From a checkpoint of a small transformer trained on Wikipedia: width 224.
MLP neurons of a small language model. Each row is named by its layer, matrix (up: input weights; down: output weights) and neuron, and shows model dimensions 112-207. Each number is 128 + 32 x the weight over its row's rms, rounded and kept within 0 to 255.
After each neuron's rows, "fires on" lists the tokens most often at its 100 highest values on Wikipedia text that the model never trained on; "fires before" lists the tokens most often just after its 100 highest values on Wikipedia text that the model never trained on.

L13.up1178 [ 89 148 115 104 105 156 136 133 155 107 105 148 137 121 129 133 120 189 145  81 106 156 104  42 149  75  95  95 175 155 105 105 146 140 100 145 123 135 159 127 104 123 165 121 110 149 189 126 166 136 131  74 134 128 122 154 130 121 173 100 156 186 186 136 116 135 138  90 100 142  60 108 131 112 152 132 133 148 160 130 128 184 135 129 134 123 115 118 148 106  84  93 192 156 162 144]
L13.down1178 [116  83 111  91 129  99 124 107  85 117 158 133 153 138  74 140 150  84 126  86 105 150 154 218 206  71 192  93 101 169  90 114  82 102 122  99 109 105 120 114 147 167 108 109  85 109 142 116  76 158 118  98 121 131 137 130 121 152 105 109 138  86 122 193  88 121 165  97  90 133 127 147  58  97  38  95 103 123 214 108 177 156 181 152 161  84 119 112 145 187 147 134 131 152 178 133]
fires on: " =", " can", "===", "==", "====", " could"
fires before: "\n", " be", " "

L10.up1259 [187 131  98 136 140 147 160 101  63 139 176 158 148 111 108 203 166 104 144  85 113 156  96  98 122 131 131 156 135 132 136 140 127 122  97 183 147 119 112  98 181 121 111  77  82 140 124 114 135 138 139 137  93 148 129 160 136 118  36 139 122 147 133 135  89 182 151 136 167 103 117 130 134 104 160 149 155  68 170 129 114 175 140  69 156 145 104 114 175  93 150 174 122 140 110 132]
L10.down1259 [126 153 112 112 150 185 178 186 106 147 116 115 120  82 161 163 185 121 207 141 176 152  57 160 137 138 149 111 119  98  92  82  66 114 153 131 136 111 117 104 145  60  92 109 146 120 162 119 134 120 160 149  81 176 164 198 128 151 109 107  83 102 122 102 121 121 133 156 146  75  47  73  83 131  81 126 112 161 127 118 153  63 144  94 150 150  82 112  83 161 119  95 177 127 124 139]
fires on: " |", ".", ")."
fires before: "\n", " ", " He", " The"

L13.up506 [147  63 162 204 143  94 129 105 175 106 145 106 134  96 111 179 137 147 147  94 123 106 138 109  60  71  77 135  84 112 154  43 127 108 155 138 196 122 102 133 148 126 135 169 104  90 132 123  96  85 132  67  76 196 112 128 132 134 133 146 179 168 107 144  81 124  75 132  65 166  95 101 129  77 129  93 128 101 141 110 161 197 111 146 148 116 130 108 161 118 131 129 163 181 120 140]
L13.down506 [130  82 144 111  67 147 172 125  79 180 142 192  84 120 163 187 153 154  69 148 141 163 123 112 145 178  77  96 179 116 133 127 135  86 139 143 141  94  62 164 147 112 122 125 117 184 123 133 167 204  53 142 163  98 133 113 153 146 143 136 135 123 129  86 114  77  90 102 109 138 154 134 129 153  87 154 109 141  83 139  88  72 117 139 157  65 141 170 116  81  96 120 152  76 146 120]
fires on: "==", " ==", "==="
fires before: "\n"

L8.up701 [132 111 131 130 118 142 116 125 119 160 117  95 153  99  70 122 120 145 184  76 171 107 125 160 125  90  91 148 145 146  78  70  91 192 104 137 134 167 168  86  84 165 137 169 119 128 141  70 125 152 131 146 170 128 155 167 188 117 110 130 120 159 120  56 127 181 168 126 109 160  86 156 102 144 120 150 145  93 108 166 163 133 187 107 153  76 120  95 101 113 166  71 182 182 109 162]
L8.down701 [111 166 141 121  86  66 146 106 102  41  71 128  89 137  81 131 127 105 152 155  98 188  92 192 114 104  81 140  83 100 159 129 156 139 156 106 139 148 122 179 174 106  93 146 103 115 170 155 222  86  81 136 132 117 147  91 140 136  92 131  72 119 146 120  85 113 167 147  62 119 165 142 117 144 162 155  99 150 112 149 121 134  81 100 113  77 152 180 151 121  50 165  91 109 144 103]
fires on: "0", " ", "9"
fires before: "1", "0", "2", "7", "9", "6"

L7.up892 [189  89 122 121  90 154 177 109 151 139 165 130 132 123 114 172 185 127 100 145  79 140 102 111 114  74  87 148 121 170  88  44 135 106 129 148 128 107 111  62 183 144 123  79 105 107 169  65 143 115  93 114 118 164 125 157 146 170  61 118 110 116 145 125  99 206 155 137 149 118  70 124 135  27 159 122 157  80 173 171 133 140 147  53 178 125  95 101 183 127 127 165 132 146 120 106]
L7.down892 [129 136 129 125 117 177 169 155 139 151 117 115 178 141 128 202 212 172 110 113 149 125  43  97 177 176 130 119 157 147  84  97 101 109 148 175 134 140 140  93 137 112 152  88 110 104 141 110 153 170 156 153 130 179 147 175 111 127  90 166 103 111 171 109 156 123 140  92 132 119 108  97 120 148 109 111 115  98 141  97 174 100 216 106  82 103  90  70 134 113 129 113 162  60 117  98]
fires on: "==", " ==", "==="
fires before: "\n"

L10.up883 [115  71 143 144  84 127 101 112 130 101  97 128 133 112 172 127 104 145 146  92 126  93 211 159 124 113  98 135 179  79  73 115  71 149 120 201 113 162 129 148 142 138 118 162  99  89 154 121 126 115 123 160 133 159 129 158 155  74 111 134 102 155 163 176  73 148 161 153 143 114  65 132  96 144 111 159  67 118  93 149 169 225 101 158 102 116 139 171 189 145 144 150 135 176  73  94]
L10.down883 [250 128 112 121 175 141 139 139 117  80 128  82  82  83 107 142 121 139 146 132 100 197 130 132 101 101 180  65 108  49 108 141  68 168  79 140 151 117 127 180 180 138 141 160 127 146 194 111 151 132 143 120 141 172 167 152 138 155 169 147  51 151  62 154  93 161 165 123 140  82 108 129 174 138  83 127 121 167 158 107  89 141 132 162  97  64  89 148 173 165 129 119 170 143  69  94]
fires on: "0", " pro"
fires before: "0", "1", "2"

L10.up593 [102  72 110 135 164 108 161 117 114  73 105 124 171 164 113 178 126 169  96 100 139 107 146 115 105 103  87 162 166  95 146 132 114 205 129 168  85 178 140 105 143 174 116 132  50 119  82 147 124 105 144 138 109  96 129 100 164  73 102 145 113 114 175 140 137 102 177 119  74 186  83 128  75 135 163 156 100  72  71 135 122 157 132 139 133 121 133 118 103 121 113 157 136 165 143  80]
L10.down593 [ 86  98 122 181 126  98 102 118 141 100 130 150  77 102  66 155 150 137 160 159  96 154  49 105 137 102 111 123 110  97 144 165 166 147 149 170 157 117  94 141 135 173 157 137  89 150  91 115 176 169  74 131 178 116 164 101 158 100  88 157  93 156  99 173 115  90 127 167  90 142 100 152 105 116 181 126  91 133  92 138  57 151 184 172 140  66 128 145 174 111 187 189 100 124 102 104]
fires on: "1", "2", "0"
fires before: "4", "0", "2", "1", "3"

L8.up235 [158 113  74 154 107 100 139 112 115 197 113 116 101  81  75 158  97  71  62 133 111 108 138 124 150 106 114 112 117 112 162 127  76 168 142  86 118 107 104 112 161 136 124 143 122  99 135 145 121 103 137 125 113 109 126 128 135 159 128 111 130 190 149 135 153 157 202 100 173 240  86 130  87 150 102 179  87 111  91 186 115  81 139 172 169 149 123 121 104  92  68 117 143 135 191 105]
L8.down235 [117  98  94 133 109 107 122 103 107 146 117 153 159 118 138 197 147 113 172 100 171 122  66 112 143 142 201 154 178 156 134 175 150 167 101 114 147 181 136 134 112 140  91 117 150 105 135 106 186 113 103  72 108 164 128 130 126 118  77 135 129 128  65 116 174 167 151 169 132 143 101 101 142  87 125  49 123 141 163  62 160 144 124 101 120 156  25 143 142 196 134  95 134 100  86 125]
fires on: "1", "2", " ", "0", "8"
fires before: "9", "0", "1", "8"

L5.up90 [143 110  95 185 141 133  84 110 152 123 104 117  85 190 136 148  67 124 129 206 174 146 182 145  97 135 100 151 117 106 113 166  92 107 122 101 136  97 103 147  90 105  48 138 142  97 151 120 171 161 176 118 149  78 129 145 163 159 147 126 101 157 138 128 123 144 181 150 135 135  89 159 115 120 118 156 144  90  98 156 142 111 153 135 159 135 144 114 118 138  98 150 111 164 155 100]
L5.down90 [180 156 130 129  82 171 122  95 115 148  74 132 178 125 147 127 116 125  84  68 182 118 137  63 152 124 100 116 115 194 126 110 119 116 119 156  87 173 195 105 173 134 131 149 133 148 123 153 158 146  73 135 104 141 125 106  95 171  85 115 148  93 105  81 142 164 167  81 127 140 163 152  95 107 176 122 113 161 141  79 117 112 105  85 118 152  76 181 152 152 115 124 187  47  92 196]
fires on: " ", "1", "2", ",", " in"
fires before: "1", "2", " ", "0", "9"

L8.up352 [164 120  68 143 162 169  97 107 121 147 144 115  86 144 138 199 170 144 167 108 122 133 111 118 107 152 127 149 114 168 145 131  76 156  92 172 107 120 137 106 155 187 148 131  71 101 179 120 114 142 120 144  90 186 139 145 150 167  96 121 159 139 154 123 117 160 155 143 181 132  92 100 104  61 158 135 114  75 140 157 105 186 133  83 155 128  93 107 170 102 129 126 116 130 130 167]
L8.down352 [139 119 111 107 162 174 110 166 140 151 107 125 164 109 142 169 183 121 167 133 155 147 126 170 130 178 113  99  97  87 114 109 107  92 176 146 217  97 111  77 149 121 173 125 110 146 146 142 147 149 117 137 174 181 191 141  84  91  87 129 125  95 171 117 171 110  89 144 117 106  64 119 132 104 128 116 111 120 134 107 193  77 182 114 118 191 117 103 122 171  99  76 131 132 100 129]
fires on: "."
fires before: "\n", " The", " He", " In", " "

L5.up388 [147  82 100 142 120 114 199 109 160 140 103 131 158 157  78 157 106 153  89 110 135 123 135 161  95  73 118 126 156 110 101 170 110 140 135  95  85 129 153 160  95 125 124 132 147 102 169 129 170  93 113 136  92 102 101 138 137 140 101  67 159 177 107 146 159  77 179  96 132 184  95 127 151  78 148 133 148 114  89 178 163 122 172 142 164 107 159 137  96 125 145 122 113 150 174  90]
L5.down388 [124 162 113 118 145 145  95  67  93 117 204 133 190 114 155  91 135 121 162 111  93 126 165  79 182 150 153 143 152 150 102 125 148 116 120 167 155 136  98  34 154 108  88 114  46 118  78 126 122 157 170 153 140 118  96 115 121 146 149 153 136 118 166 144 137 140 175  88 124  79 157 128 128  55 164 118 146 131 175 141 137 166  59 118  87 157 121 135 110 148  64 150 129  99 142 132]
fires on: "2", "0", " ", "1", "-"
fires before: "2", "0", "1", " |", "4"

L13.up955 [172 101  98 142 136 191 148 130 171 142 159 173  90 128 130 137 138 117  81 112 103 169 123  56 110 155 141 128 144 119  73  85 123 135 124 162 128  98  95 165 141 141 156 114  76 102 149 124 133 120 141 123 128 143 152 174 182  96  73 152 153 138 144 162  90 163 141 106 158 135  58 112 122  64 158 144 132 129 180 108 139 146 107  78  96 126  99 141 124 130 116 115 158 142 132 154]
L13.down955 [141 137  81 102  80 174 132 167 109 155 199 127 122  89 140 156 180 127 183  92 134 154 115 158 123 138 110 128  96 152 139 162 103  87  53 130 162  30  89  97 146 146 156 114 157 131 133 130 168 144 109 117  78 130 147 126  92 165 159 111 100 155  74 112 138  79 127 175 122 121 107 143 103 180 140 162 106 112 122 144 111 133 120 119  92 205  98 110 101 167 128  94  99  98 139 123]
fires on: " |", "\n", "==", "===", " =="
fires before: "\n", "-"

L8.up524 [141 106  95 112  79 165 124 110 168 166 165 110 145 122 122 174 117 100 128 155 130 107 128  59 118 138  76 123 109 149 112 116 109 149 144 185 167 151  56 155 138 131 167  92  75 134 158 111  86 150  84 131 129 107 162 144 168 116  95 134 135 120 138  99 131 199 124 128 199 148  45 111 168  78 115 130 110 127  89 136 154 115 160 100 163  99  60 115 158  78  76  75 154 171 176 144]
L8.down524 [ 90 113 111 112 121 166 104  98 110 155 163 100 112 117 123  93 117 181 102  82 159 163 124 143 121  97  85 173 157 147 168  77 188  63 180 168 139 137  90 128 173 120  92 112 130 118 114 102 107 194 110  73 180 173 108 132 180  98 142 207 156 103 154 182 125  98 151 133 133 145 103 108 132  96 145 103 140 144 145  88 178 110  82  83 116  56 131  97 123  94  94 102 122 112 152 117]
fires on: "==", " ==", "===", " ±%", " Swing"
fires before: "\n", " |", " the"

L8.up1193 [118 114  53 123  87 116 135 115 136 162 108 108 129 148  85 209  66  84 136 162 207  98  99 119 162  77 102 186 149 151 149 132 126 119 120  44 122 194 135  83 173 121 126 140 147  78  95 120  94 100 117 168 133  77  75 179 175 189 110 116 117 143 151 104 125  79 178 124 113 200 115 137 116 114  83 137 168 116 112 125 127  99 149 167 149  97 107  92 138 126  16 105 171 145 177 101]
L8.down1193 [187 145 110 126  67  91 130 145 146 119 197 102 131  94 134 128 123 150 102 171  71  81 165 145 112 153 137 181 115 120 118 102 106 180 117 144  60  80 115 178 133 117 144 157  86 124 144 122 103 170 125 131 166 126 125  63 125 124 136  90 193  55  89 104 127 162 217  70 161 134  86 147 139  98 148  77  96 131 111 144  98 127 129  89 100  77  94 154 143 144 105 165 112 137 150 119]
fires on: " ", "0", "2", "1"
fires before: "0", "2", "1", "9"